{
  "num_key_value_heads": 2,
  "beta1": 0.95,
  "max_seq_len": 768
}
MLP neurons of a small language model. Each row is named by its layer, matrix (up: input weights; down: output weights) and neuron, and shows model dimensions 16-111. Each number is 500 + 40 x the weight over its row's rms, rounded and kept within 0 to 999. Numbers have three digits each.
After each neuron's rows, "fires on" lists the tokens most often at its 100 highest values on Wikipedia text that the model never trained on.

L8.up295:508453472545502461404444517436469508503529520559466421490426423524552514463495461570537484438475571505508526464425445531537549524532503481495499544517465449473517496454536590566415493494419508493544488517504530514515522520555394421565480549468508536548480464502488554501490517500476514518
L8.down295:483480411495556461534458523525462528547454511491479550433528556478604495512512495523497506513548588534478508559487448508553466485507511615481477474506499468486484464431528476483513520435585389498543527470499549479423475512468494557487421431595551446506449540485511463537508493448486543506
fires on: " over", " only", " well", " had", " of", " and"

L10.up20:517546462532495517506544520484503512502507447470541563534543553438452542477553539394459387520466527562480497508537499531526501501459543458506529523533488430483512528571482500466531491479438540449490512481562488565463498470425512570480525545477479438540513479506485504447507467489516522466
L10.down20:488487529474461500528475507529469461491493508524528498554456514547471491525553457491581531535553488430447516509446498483508440555437460542523516489471535516418506452469509524459491487453464510515462468509458503464474482470483540504536533495506537516428430490466537409523554451530478494466
fires on: " first", "em", " last", " lead", "now"

L8.up307:512528582495531574456542444444433446469535427493516445522491460509501553447518512556496495503494443478504438463471533530459501416372509468531450491467501423538512541526536577502488515522529435478493545446495469544506520574503495487527493471506528516520498500453485476478562467605437501460
L8.down307:476524587489555452498510472443478501513500472432484487512542460418535410488536565490498576528507448438523441512496542537578434499460485467496509448507505469466512490578460549494504564499512509536480503512515560476467544568534532457493485542449520466530448518555544506555458483510525541502
fires on: ".", "\"", "”"

L10.up528:445576534544433514506558485525513491487427515534525427443511439495457532471529514512463505499463478554553500486532563457552517477524460512545481500399545430496509515522517500513546510565501488474483569491506516504482514492508440481455513504492496434566552461367514436505435539555410545454
L10.down528:577482527480563498521505482543494484419477442487520467476539448445508466495462536448576608489497538419512540470562564475525514454498550463487471477450535523460521437481509531506468467495414422551520547536481439491531418549525551521568526553488547483504515479532450556530523483521496512479
fires on: "-", " the", " served", " re", " dis", " |"

L5.up581:453489481479460570438456501486472508438445531584516512501420521488532445488488529498514449483498463504510534469457555538499455514506479514510516557544510465486519528508502412502564526580496460501498543466551503536528550486518426423545492495489491515435491460468527487544517514480500471542
L5.down581:498473461572523492467595527415544497520459490424531476433455450529581485466614547495474572523516457492494508465509515515478474464478500564468521477550521437541474392504511525462411434427543517514463484517514546529483399448493570471547537496488466512529508447485589521535501506490568506466
fires on: " and", "-"

L4.up353:513457579519557466580543411498476526493487541509480459472502525530522453464519432506518462526553519489520456535472523540460545473489565444554507494413515484509475544504505456593463543434511516476463543483477532450483520543431515504535491493571416464539476527509456466515473459513472506503
L4.down353:535536552471472536477477536538581510429497423563494453510491501488509428466508536456508530559471512469454553572566547527426525516557502526535513478424439448599474487489476458486450501507491570443487449507461482486561549545536502523444490520390525502429490507471489450419551505505495558507
fires on: " in", " of", " from", " such", "41", " including"

L4.up264:509481480476573504531611533579482459496498536447451504544510471503568534437483571587512503582467525591473534469461430504472494482511541535514522424527501541511505444455466528481588440543502481513512471478421530500484513496461511554541462452477463521528574543493488536506485532515492522538
L4.down264:417475546477403489529486530503484496513566543525483533496498511546502479545520514479491540470497517431424547523534575496428531452522531606544553521523438532478444480525498498465480471468506536452598502464497445449444407486525460452467568484508490490516522484481482491522504519448447434496
fires on: ";", ",", ":", " such"

L3.up532:456466543520455565468510470539469561480494489535467451470485535462525474444434438504492477456471474503516520455432442495526527542550482455553483476516569476496480508524452505484439500442563528531549474485486572547488518465457447546484476537526515436452497543531420537429491543551524479483
L3.down532:503494456547542446496436397470584457521483483451491493532527538458509518495485464560433481496584496498523553453538505569548526514434535473429514491406469465550502567486572592458531533485531484453484565488475453513463550543533518463561485518515490545508417490551486477554465500457501484548
fires on: " have", " had", " has", " /", " and"

L8.up434:542525461556452573521568454370525407487533554579477527456470526495506503486464512440511493463547548430508448447477482465511501497485479513528514444506448482495581452527442500534552474544452500424555486502443476488454499437504469483546422454503443473497520522457482570530503551516537411522
L8.down434:558451531480503485448482418486500530523525536489542496509483466468476553503518515480518424536562568460575505521601474535451477443524515593504477514424503466458408385549512527434515465493465543436525511490503543494555512517442528493499528490510501466479501509456449551507516494505538609501
fires on: "-", "y", " the", " and"

L8.up555:555454523504458524460493409469534474569525539437485523484448532420472493518509546467529517476542418463488456500535509559478522528455471472537524561445423494433460466444517555503502463528489452478508598524481471438546446510518514520497456504517510526593538472513410481513521501529496495475
L8.down555:490460453547497534552542510439529482500468527536458434522497465533525526439493491512449473437495506471479518512578480527572588435562455529497525522525507436505494476524469487570459516459481358440463563482545452441589529444514529493523459476487499498547483481560556529467477518483425481477
fires on: ",", " of", " the", " which", " this", " his"

L7.up407:529481485509585523544544459529428462524484542523478458588516450549585533443490469550578464493537470531497547426510511513431434530520471470534515504486444516536472456498422482489456500463513551490514519494474506440576481444430440570519511480517515520475573433474492521484466543510485451482
L7.down407:490495546522485501520489540493487479497577549478494476454568539560514533520399525462434514458462494498508528524444526534465497538430467501464511489501498547515532520481515470520631557447430555535489447504527455465402468436524522479420487553563527501533547496510507494573546465457415558513
fires on: ".", ":"

L5.up295:516511541558484562551541446553453501462560500507519497451559509524506525461478455521461476537511553516502435433472512476545432450474514501452451508475496447460506543500488526495530514560532473467440534517542389555466536587529523449447440491528489592485514487497515443517530459457509455525
L5.down295:561476515447531517538449493466518489484536404443559427535526466433492420472529521484504557457545480530549478505502440524494454524499498493481451503495525515492519444537498530439498485525487474499460469501468505546480547565521569478520524451548521491571530422546494504518485421575492513494
fires on: "."

L10.up455:517496529551475448469493483461460436517548455499462471526456519480497545497532544453562518468491477425547495481444516527485488522531497452554511491578525436536514591498464469495520487545514436474415536517536512429494494486492425516482486526447532505564510450493455502598495557458499520455
L10.down455:521517604456509499588449487506537510497445542507466460534402510529511445496384548411512555543510498424514524487452457455530479528464495499564490513505459512510571453428474555482498578481471485519487498479493489507591457470474541485507449507579499459520489541541424480500565479511462554471
fires on: "\n\n", " all", " which", " of", " million", ","

L2.up251:517495459497488518505502550509507547455507473544475426548524483487416458550559534548479438450463536461549558472444531454549566510416514463487523521501585524431497515481490459462478458477455575467482568515477455535480464513498473589543484507502555525431481482547502503589542502523499592529
L2.down251:468565513529542544483539534529504537456531499515527446547596541456442496535519497513539506439486443517492491491500464494474425482510479542483500504479523543473501498403502459431400470488453602528459511521504534512506431510574544518409503463484539523497492484543481489490524463524506612487
fires on: " |", "|", "\n"

L10.up127:468486445578463481486469595615503463525566474561589552479514450480478538466492449564492510537497524544553464503507488480507514452521503466451492495515476459566494514570510504485547484550502457462562498518471526488497501479432540606532485537452471502422480410513466494537458526459470496463
L10.down127:471444550522548491468505510471473503532485466531483580485503508510449566493497504492480517469587529464454523459484537485499501457479520575441457486559453490512506511574528487488512558472461544432552558424451458481407538507537501575559480539509545442502534473451402458507503466564467544515
fires on: "-"

L3.up576:547481508482535482516503567527508534515461420536430525467587495443519535554533505515574396433467501490524520516544598455493481520461509451516441459464546506520485459465477413521437444489469543533524486536531480459574485560517487535489524474492527535442448520494496478516489545529493488481
L3.down576:498488517482513525502427556505517475475556508514578422519555518495543476474452468486513544525473540469496527468479518498490436512511396426512480450547526440461526531447463457478477508456461538498476489459451489535421535625524493531478509525567558459422507502487544533493520420496548587509
fires on: ".", ")", " |", ";"

L5.up423:562571557584533479482517459545475496500542542513560513577573522510526509524477488493551468454555447561580517443456462534460514450458524499512567511520584461538470514423521553495514536536500500457515540511437475537489556471516422479542407510493539457494499484517458491539551496426510492460
L5.down423:534480584622457503434539540494494538511461430474487513508519467494615478469480481528504597491512450532503367435480553537470519525501515455517526500487539474505475489514505518470487494461537484442505523501528547477513563498448501512469473514437486480576438505451533433482440505534462419530
fires on: ",", ":", " or", " that", "\""

L10.up462:533579474530447476513494471465581576506443503557498473451473500435472493457537529442503468473468500487458538482463548494542471489540490530476504453499569452514580564481445525517485534523526444492516526463548516540520455508420508478430456495491508466531517451462498472485578554481559566527
L10.down462:506519461590500461537494447500451496538500506501465485469507453472454490486585517510518582484558515462443453498512493471527534514427422507510486587549502575501489507429504501524437553439523542544498472573455459496489511503497498503509533503553488565429504555520490444456487519580447580567
fires on: "-", " |", " a", ",", "."

L10.up481:524526594486485437498479501473451510549465445483485514550465517480519465532576474544505546502492438435540518426405489522483516538439500444548544447440509517524521481514424549529452528467475473422534547522561492460506542498490524526527476499407487494489443523457479474567555537541482478459
L10.down481:505515586440460449530536516522519494518509445507553505506441531528510548505499550446526430542479517458482511470469518524556486460470550502503462423415513446475555486419560483437550525528471519554471510526474476455502558506563499477472473616507513466564525521510432541549473485475465541499
fires on: "\n\n", ",", " a"

L4.up262:492487475517493495476485405504523495498527445530588538500523494501518527513462392492431496461573513471561506501545515453585525463448477522504459507457496459434553467502507469547480453438490456483556537568559541528472499515480538500530513476576471602498484402505487505492529457485573481497
L4.down262:456500466495489495533493453480546464522541489453519453526554404499466489394565509499542536547502526467502470488469515532546430508492508504452393533521509441476522549557469496459614482454486490483478542553524479520484509557511549508441518445487543471531489454515488551519444481586472540504
fires on: ".", " |", "\n", "\n\n"

L3.up448:484487549480505483404524488501458472512499489504531543491464482476542495465476451484515472472505484572450529434500515441495479486616496487561524601571463499483524504463548535512520512458495455485477436506474515554520510485552473454582444553528486518497474515466566479491514622572489484518
L3.down448:521489555513531456470512483518535452510546496575593482560490510530512504486430508417596544498520465500453541501542534526486490467508488463514484490506544527513490524469506494488452522470547489506449520478541502560528594530472531510517489483485576505475481428510458600467455462422580462437
fires on: " and", " to"

L8.up147:502488473543481583530501473486485551511452462498442560489508529516485609471482555534492522550503527520474527442508493517474512455556536425490553496528475455548487501565509489564490483563557497538509511452462462530512565536485528525470468566443513516440500413502419612495492421477443522470
L8.down147:486474528474412487454489530492506452547491479496501475466514479547529473491442517538433514567511520456525539436498420466458488438536564535471455528545512520390482483471491482513488516545519550471553430530377544568510511432491469516468554482555514522421557533521531508475517548506520408464
fires on: "-", "r", "gh", "mo"

L10.up69:521576473509534474475446427488526489501491504499460486482545489540547540559463537481462534399484530532530440476518524538427475481442555467549432413409514495485453526518464456537463482554504519553507536565517426478536507440436435476525474493536557456508539493468504561522502479529440543532
L10.down69:475488544514476473480493558527480533539554570493476532535401501545487401525511553518495490576559499420440524544474450507536470525540463473601506561498489488560573533490557440474503517509529521497505529497461535547432510486446525488510585504474509539518533478597505518512579450529595465527
fires on: "n", "r", "ns", " the", "si", "ti"

L7.up435:506526531487538493491487484501501541522527503476458553530577491564545476467575408502467456471605527497560459468455452523487534491513468449529511446497436435529550460432501546574530471481504525462517542538442567457504503503499457498525488513499425502520462509438537536552460496546447485509
L7.down435:532556487484471553497555501470536541519456493539431475489535497471582521485470470462520466445449570459486502525578527497543473448523611402523473499459515512496535519498558491470532478473471497485462469432524503518463546543506558490488478516505553494457450547558517465484527483485451425431
fires on: " in", "s", " of", ":", " 21", "-"

L2.up426:493502452538540536469495436547430492469492435555559441497457503506515496530471526482523463453510435499480504518471451511490526563528471499457524495506490499513458522544473488441402443514559537530513524478501470607468513542483477491508455518501457553444488494558447542530498451520606453457
L2.down426:480524441491572479544482453449447454571489515508526537538521499379487452509434514551490511396552397522536518471533510462537452504502483475447457452455471495526475459589501557402456518512619481527499552482492556560467567471457479489504460538494535482458414491508477542521536461531491481484
fires on: " have", " number", " has", " do", " had"

L10.up169:524520498561541502449483456479521500516507500547481501537541451473533473473470515545493398441496464415542597499493535430466492508465478484457501561486440448455535553474478482466490484506511469436593565600466495581491482499512463468477481526514449567531519511525515522474530522590536535470
L10.down169:492499440443466529457470555512462532573535515538537413577541538493450483435448421555506429448481486527489489493489563560501556587494520509563505484435557547488512606554556496437504459503490549506512526487578471448483515447545509549587477465454453490504496517532491453484498456547534494474
fires on: " of", "\n", " had", " in", " for"

L4.up42:564527430471511540488523483508471544534450611502514479447478503559486610531506530528514470457549514502374450480466416521478443468551561520524505487500524517539550463487511493419577414470516495510451501499558524499544477466490591522465422510486490465535513522490470479554494481491530475521
L4.down42:444586516469522596444458518505542451552496462543539468505543531471479627542544497481487488397461572501462499515559539451484510478482481495503561484545518439484457451550515512447461549432504510516449495475464524476547513552477517462457490493536526534491445461516559460464523563456549461499
fires on: " =", " this", "ept", " This", "rit", "ca"

L3.up186:521520493438492434564566510467513465505521509471487496501505501505538534476421451530487490551467537465465499515486523483521440497490461483427484538506433430539446508474445505474477480471543548497415529460563511590516450461486552512534501434458536538505509546464487459491573498543478471499
L3.down186:499542522558434469428555538518529506534447575498494564482426515560453458488519512492517542532493430514455527422465453495464524505560547529558535505519499493543496523534550524537513472517447512485590454512479456471494439451472503493563456463466450501484535563490544452460481536425537435562
fires on: ".", " to", " and", " work"

L2.up624:475438584513510549516489503518526469498458439568502494516569478470476483547534548483478481496450522475566562534517561460549465525494500423472540517480461577452485441478511562485477470440468481481517524518509497506515525509571433511515547569561518556411494558549503475529534511491527549497
L2.down624:523531543476485487489480487507492503512467378493503555478588586462549466525543523441467558496512546480531472519561528495573511456468430514504467529557544500527505477499500523585434507528515545567474518546487483469500551591503528481473552499555585458502488534487523404491485506476505464477
fires on: ".", " ."

L5.up424:584519479530383535499543491423567464479527487472569501565485467551482485470505571482584445482472438484494460568491490425510463521547530549554530430484486513557522462517486483569431522546454470485462474518466473478425523458528487536503495510437451496505504524557460473488504543494485486507
L5.down424:502485525521483405464521470552494490564490465467526536573537462497538545506594487499520616517529535418479455525460559584438475458450522507554519522470538559506457493441508488477491486449470483488458502509517498445516451497456531544476432456506478545522424537525421504534494477477437447446
fires on: "y", "ny", "-", " too", " Sch", " &"

L7.up23:514439531448499405502524485473497523582522520484495508607497517562473573492526445591496492527567482498474500430441519500463351489478496484523516475441481512492475526517515558535488470527570491461537543476494483499431476427446509534486493459456546540419471507549500541488519470568497507521
L7.down23:516451455490502523526519474520484423502508493415527526436493441549486470552563542517459527435442528495552517472413460512573487491539525535514529480519489525512565535464542487524452449482460494527519490529504496528573470536473498477550479540490465453528491606475484437503489541509502543502
fires on: "h", ":", " of", "e", "ate"

L7.up235:560555433580445487488472489492453476470493487532502472462523483538502491554465493473543469502514509504505493388482482513484519507444526461545469567406523471486460460525534492470535513452561506442520507539516492506504527500430507543503503494428512536613460531481477547573528465453546473527
L7.down235:527457495502423525583483483544489485456463519441528516493401518502467518470485470473521483434494433525476430548470542484446502499427525581491530576507541442496526537517483505477527496478588534512580491443479551499442480454456543459466520497545549532476499463515484439495529516510533463549
fires on: ",", " as", "y", " and", "er"

L10.up451:522521495451532519541542480540423529527550451596481412534561540454506580505563517527521501522481506520460531408526457525471478464559447485497512489522562512476508419497436487499490463529422463455487507542502479464543535512453504499479428556456471520521611576500573510496464523531464519515
L10.down451:499464609527513496502484523451576464475529406491491485492509409496508481514483508556466538454492439498460492581540519557542538539485488538415518476447573474521507411476508480508528508456591493534518482523434385536562548496485535498492517494579502543474472460552578603503504458549492500487
fires on: "|", " |", ":"

L5.up427:474469508495487536556493481510469470538444444459514548500506551466532531451574530518505443496443567511519505502442588513626516497454451473505428495502416484497476519552520498568516498441524462480435512461501440477442445559442454522512551446551521595520513463478443527484509494557436470448
L5.down427:472523519448602497596534554559479415479478476531503419558532485548466453432499528448499542446464537490502512419509478513513526543453414444423465468529546536584505429482518494507466513455495534532487527500414456535528472478487483511550538478561492589493566559512509479507538497491525544546
fires on: "."

L2.up94:532485536489514530597552462480384492490552469561504478562543424469484487484588507474488476510411516496559496520463557561512468510442539501521469562549487494538572449467516508460490495466452528456470528496476475447579502530560491542510471519521543582492470572554504502537561496447484519475
L2.down94:545499523451439468552513544500483589492498374486444524468553488552448449518565488563415457473528557497487533513490511514451450518514483552515462541518563536541515570541441499455485459512459441470425438504478540555530507485503558465500430491516451537492501603512514467546471546476451489471
fires on: "\n", "–", "-", "#", "\n     "

L8.up258:496526438490511548488504513458482543492530512528528473517505586488545522469454450503508475561504497531546527440457461518555484436495557509470477496457441511517568506541526471459463492464474422476507537430474504525491499454446475463518521502465499488487411515492469449534580549462520473479
L8.down258:487505451454525456543505549498530468494523546476532484502425500472468517477625445504535497528438512503553508509567484550486498441414478452554531406454528513421492456503542511561502515499492489545499517476509489452503478516511583525507466440382530499533557480515469544457469461519477557504
fires on: " a", " as", " by", "-", " than", " no"

L7.up145:485505579564503543486440501459528485471550514587506541463502538519492540445488475510500491501479507588457552495489492494474482493479507505464464499567531428541483511516493517465493489494449488471521577522523426472464503477476477478539475546457466513380486483495517555541446524505478508512
L7.down145:515525513493487493501525523519508451530494505532422478479472495512487569559536519487500537543457470453483546431499534466554486513485448593484590483563504504418482456426474516593507553510520487546465464479465493472447470465483449449544528539499570488461473472511474498524568530472470493543
fires on: "-", "mb", "si", "."

L10.up543:516538446494539513422469477486448530519513517533505484476476503492513548533478536491509457464466483490520496504544570549517487515529464548476559552530498481458516474479511482485488431507484431458456531500461455506570497471557467464486485474524519443536580486459447488451464492498530515416
L10.down543:497516487497530508492502404479484437478484438499433470477505518536520503496507456526580490487484554458399558507490458545525519542552436489449519545563484496524534546406448549540480561445468493468532522563507536570462475478484530469529515441474488519520476460512462480542436508535469499508
fires on: " of", " the", "ci", "uc", " were", "aged"

L5.up496:491484515474541505579633480513430492487518522472452501455533546477524547483486391551456509572500502534455483424463565497533505465443500499480443517513473481489454581569470517496589491470505506477402576533508457481459488554439482508491519483515554548487536481459437487469568433563494467585
L5.down496:554496504456465471533461528451518506500499441475551498530519451462556459502460473406506530496475522476515530475543481488511511584492420506501441515551476533519531407544421518502504451440487502547467480553499538461444501565559579537513475511545534548511552455492494476445465443605493556418
fires on: "."

L10.up87:522515528520486420489478523487482509568452615509488496506492565476593531516516545456515440552485543554498485480546553466503496445553458505526535449513497507502538470513466462491470565476532451573509412471548520455514535444524431466503502539433463495532513616468464421499483552524456480471
L10.down87:427476500470554483445490466439453477543538472473511500466455510467533449383479548426573502500562441493613518462528521529455504473531541506467459517443516529536490567464522519542507494523438523524486481492468488486485510515574457527464480448502500453513516521539463475476553478535512461518
fires on: ":", "-", "s", ",", "er", "al"

L3.up353:436507422532420511454493486458502532514503505493497478545507543502599491491462451454469464549517504474500489457459490528500558467478531461566506465419474543536476528544476443500447545473548452520512449479515440509521493487476509568449512495482486461544490462444536550391602482596493442491
L3.down353:488562540491480521453529547512530503531508469471465505503459540539543566498548504479516491568531533487444452430501554582556615460435484450518542514432496492581437482544481467509435506459519524518454509483449527506530537514578511571477449478524456456488444540473454514508548464486493499540
fires on: " by", "=", "."

L12.up429:521456437556539508499531524473427511512516577543488505461531529505465522495541510489561493516517512521506494468455477457557511467502513444493495523534526451565558516505554424525509503507519444468496548532493447498547490520490420486601597472522556460460481587531477453470554478434514469501
L12.down429:469557501443492527493612518490467493536485498527474508499555542492517468529461516589478522477397432519510522515546501471527434532557564544595544474569485492410552503557494505414503529465460497511492528493510507466485513450519477484451492501483517517478540505547532464496472499437467555492
fires on: " by", " on"

L2.up634:525480571508527594456517499570471508484444492559429507497573522557498512475580529510501435504461523538509539457460532511488483465454528462522527523475477550456541467533530545543513479538503473460521478452442442457516539487484373500528459533550495508495495525490552464495584485479504531516
L2.down634:489518482456524539536508452494521539431486427544532480531537546521555528474479411505443562491458593529469478520498552501527480542470465529478471481476453505498522473560509470518530501479436528438446523529488443473553450537478533431532444521521532568476522430552464492463441437508507506457
fires on: ".", ":"

L5.up336:469562530530483474434483453499456485468590557487479496458444471497492460497466511513509519466626514526521451448519477515487564458489507513549525484485562478472565414464561502421518484537476468513537452539492464506516532486503526483496457434438531487531465531508503487505556492504546459492
L5.down336:436525470514482505592481558532534506444473519454514555463513503553538563497574512540480464527485443450484541490464499474457456503472516530491507441477492499440444433458483489484483445510489525468555436426551477468521452541540494524453463531538574460494547598464511438543499527500466470551
fires on: "y", " or", " and", ",", " of", "ous"

L8.up68:552535499498506533464504487503517478510479516479517451491465578477567478494465537431494540455469515471532486511553518503488477483519442468497573508436528553446586491533584443483467508549448491544553488537549495546461408456463476461456476549436491472474492512462488407493524546546411446438
L8.down68:501538459507536532459556477509502417489516441468482442465490472505504524582484432515509488463553518535533510522527513529536467533569533428398569510529489498561555494497486487590463542469465544489492561531551510532512449519470450419481504442547447536559492456575527539533449481519440510444
fires on: " as", "s", ":", " and", " an", " a"

L4.up365:474526541467512475537522470560501538491515492513477536459527511532472560558499455457519509483535518519499418528554510554495535518448525506479436448494493499472484528415473524528488471528509573431458527479467504488451548392517454508460512531557547453456468570491507456519496539498442516415
L4.down365:527513603428542491543466517516558528511509496522486467508487466476449536498496490512469521497488553513464554445464498470503483534497442428498430479531601412496542528479492520481444500452488562463451491521523514526504508624542500550520469529485495486542504462523534499554520491559513533500
fires on: "d", "a", "n", "t", "er", "ns"

L5.up304:526553530492501471483538488456496490581541415460500535536473483487468468504498449489480505510492451514537491439592471495576502476561505560526526601488486481499529530480454566528543472471506458523470521515429481522536540510504478467536425453511549494460499564532445476491450475484483479495
L5.down304:512510506454431455530548459490518471429575545491510495481510470482479544414455497565559446518486481501459539520511622540436576471485540447506536483456497559526505557476547472551535493531513442487458540500407544467496537489499483435560492489444539495489466496489496536502551496451513460465
fires on: " and", " &", "-", ","

L10.up454:510530591504470490566482501416458464564563454510542514557508491501514544521526491503491495525506458443496459468434536453474484490514562481607534421512571462520506499498523472514533560454461472460483470439543466525446414564509427482563455460520506531503502529538462500472512507506504548387
L10.down454:573481452494508529509486489603526550487450486511435514469467481454529459472517484507529458479520463510478506500463534503480486438494411519578447535544474548484510604445502491466485445520492540513520459502515489446490599527516497526503471482451518434515471479490515534523518441494448485563
fires on: ",", " to", " as", " by", " of"

L12.up83:451535460488573505482492550484469546553468533484453540445482414495476518447526469508541495508478495518466514499512544486423470506451428536569557495513550521550499470511576515481520487570399519520458462583498496615446489435477471528509430512517568520472489523491546409478523599550530540424
L12.down83:480466487505471532510524419498488479475531520508482527557461551540484486531515520461536499553470452562510504458548459524544486486501586479591541552502454497466488461463499520571429468430554529464519510443539488497513510511494542435524455436532462415497486500536508491503408459502524469542
fires on: "s", " her", " with", " his", "'", " to"

L7.up500:497474381511544521450508438445476473456509491488546512537536522513532508471475462524557465479535536506508559494559491435498530446446544488511478444459532560471549469487427507522527485458459438493535499570515470584484459513530448497484507498436556481497453489489532495419535534581542465487
L7.down500:461562493506546562522514536503442556427512502458496562470483562469435419518529492522412503464508524514479482497483461443469517503565540500524504535552535462533508490550463440506460604533463511531556498442589509532423502490478507508573481522517498502482539481486530486521509458569567591471
fires on: "\n", " at", " by"

L10.up491:560487511488470512466501520501477419517537498474455480523524489462547604441430551460530486532499554513455495457521519489555485484540393469441515485566460516538480486474468511494450448421489526481501618546524542455584521529471481421493563467478613488432460455494529485506520529561494475460
L10.down491:497499433473534527487457491493492577503538495512490538467517504529530410491532473588446510445513481510590504551586520473554561543516549490561532568463505480534512475525490409535513574519505486522497450452458442499504491461503512501449474505579522435582514554483475475437499512427518446472
fires on: ".", "\n\n", ")", "|"

L3.up361:414587497506495479455535525505529408522525524480495525508497523549533465481411503539496462525450538527505542383517550506503483481547483546522516492544453515469512497434548489514493492551486522532496500439499501493520561474468497503505483480475454525546427460454566516495462546498368511449
L3.down361:441490517475543490513519451466586488418512419525530466548497483537520509481436544499434560559451439486492515494536506465472501598499523541466465460503493600458456477440497491432474536587523548537506454489499529552520519506500513508498455500548569537519471475496502550470540476578524507506
fires on: " to", " le", " en", " o", " l"

L12.up44:556475515524436507531501521419492567551491602477484488493477543522479513547527574549500565479508462517502537535471558482536450481537494537483494474513458487485532443449529511517491518540535448534490549473435490544474507462536533425496436512464486525586504515451451451537507576497492534466
L12.down44:434466480541535527441450485591542447509462449498455480508359509543543516448528549467462492540492484506509451407427458468502511483531497505460427505505494542449516505480480539494496471480525511493551520554536550527454476513498453539476415538495435494513503463559505492473535477552563486558
fires on: " or", "-", ",", "y", "cy"

L12.up249:499517471535427459523542490565558480483427552493522518563524494522462489491448528514511481528448412503480418502446545515503493529476516534542471448488546463471518524587469477436493512541425443581490469540513494491492518523503526528537417446434551521480564482574564451544478541481489459463
L12.down249:525501590476538535525473486490491485483526451493469524491590517475429589504542453559483511503497559482467550481494443496467493512516495490625509532531435502564506441403502446486503468474540568487514519521509539485462535511526508478481550591517462520521505485492474505536582403476548468544
fires on: "y", "-", "ly", " as", "z", " |"

L2.up505:442441548509498506492525560478474478498492423511475504540541439539441521452456532506492498409452509550497449462514494383523488512478487487552521508512471479508539509440543439475510547512508582528424491518499475542498447555439533457481541455450572458407491461562501518577516465562456514496
L2.down505:468473512447509503459485539531470624489538462433490528543452543490427482531542509472441472506541486481523547566572425482488488525500522514483481462508516543495484464520504443460475480518426565562593479505559554499514417452512540542474515512510457628477450481512500541475464470558599480510
fires on: " |", "\n ", " 2", " 3", "|", " ("

L2.up76:539464504548468472539542464432436464513499416557544513498514468436492498521460455444534507434400523551495444509518527516532532532476524561498555467503437493517524430489488554438459462523501521512525442525423488486507502473559444443470452551512517602478523513599510530566468498478547582491
L2.down76:513447538414488466519526490511528552519501433520521541523453514554433427432518516442416522479469491443541534514494502499563461527508464595487455568526459585510494492552481464490532403473463452582475501524522599425468473470501522503525523554544453502503529555533508494601438446479425468513
fires on: "-", "=", "\n", "\n\n"

L3.up81:565548494480513504528431479494474447453510521504458464540497492517614510453453488496542535493473500542516501477539586540545507558447456504454461460517463526517572414517455467487537523516571475502475497458437429517537460479438473510449533462481537503523508480501494435438477542455429520534
L3.down81:500505467450452479547463492532521558596497409506566469542523470507485489519463437438491490465503487499532503565512551411471589573490436529407476478514521529516458461531518484500593519487462523499539516474484573465572445538476487488585483460556507538482429419512468548576539455506547434487
fires on: "s", ".", "ed"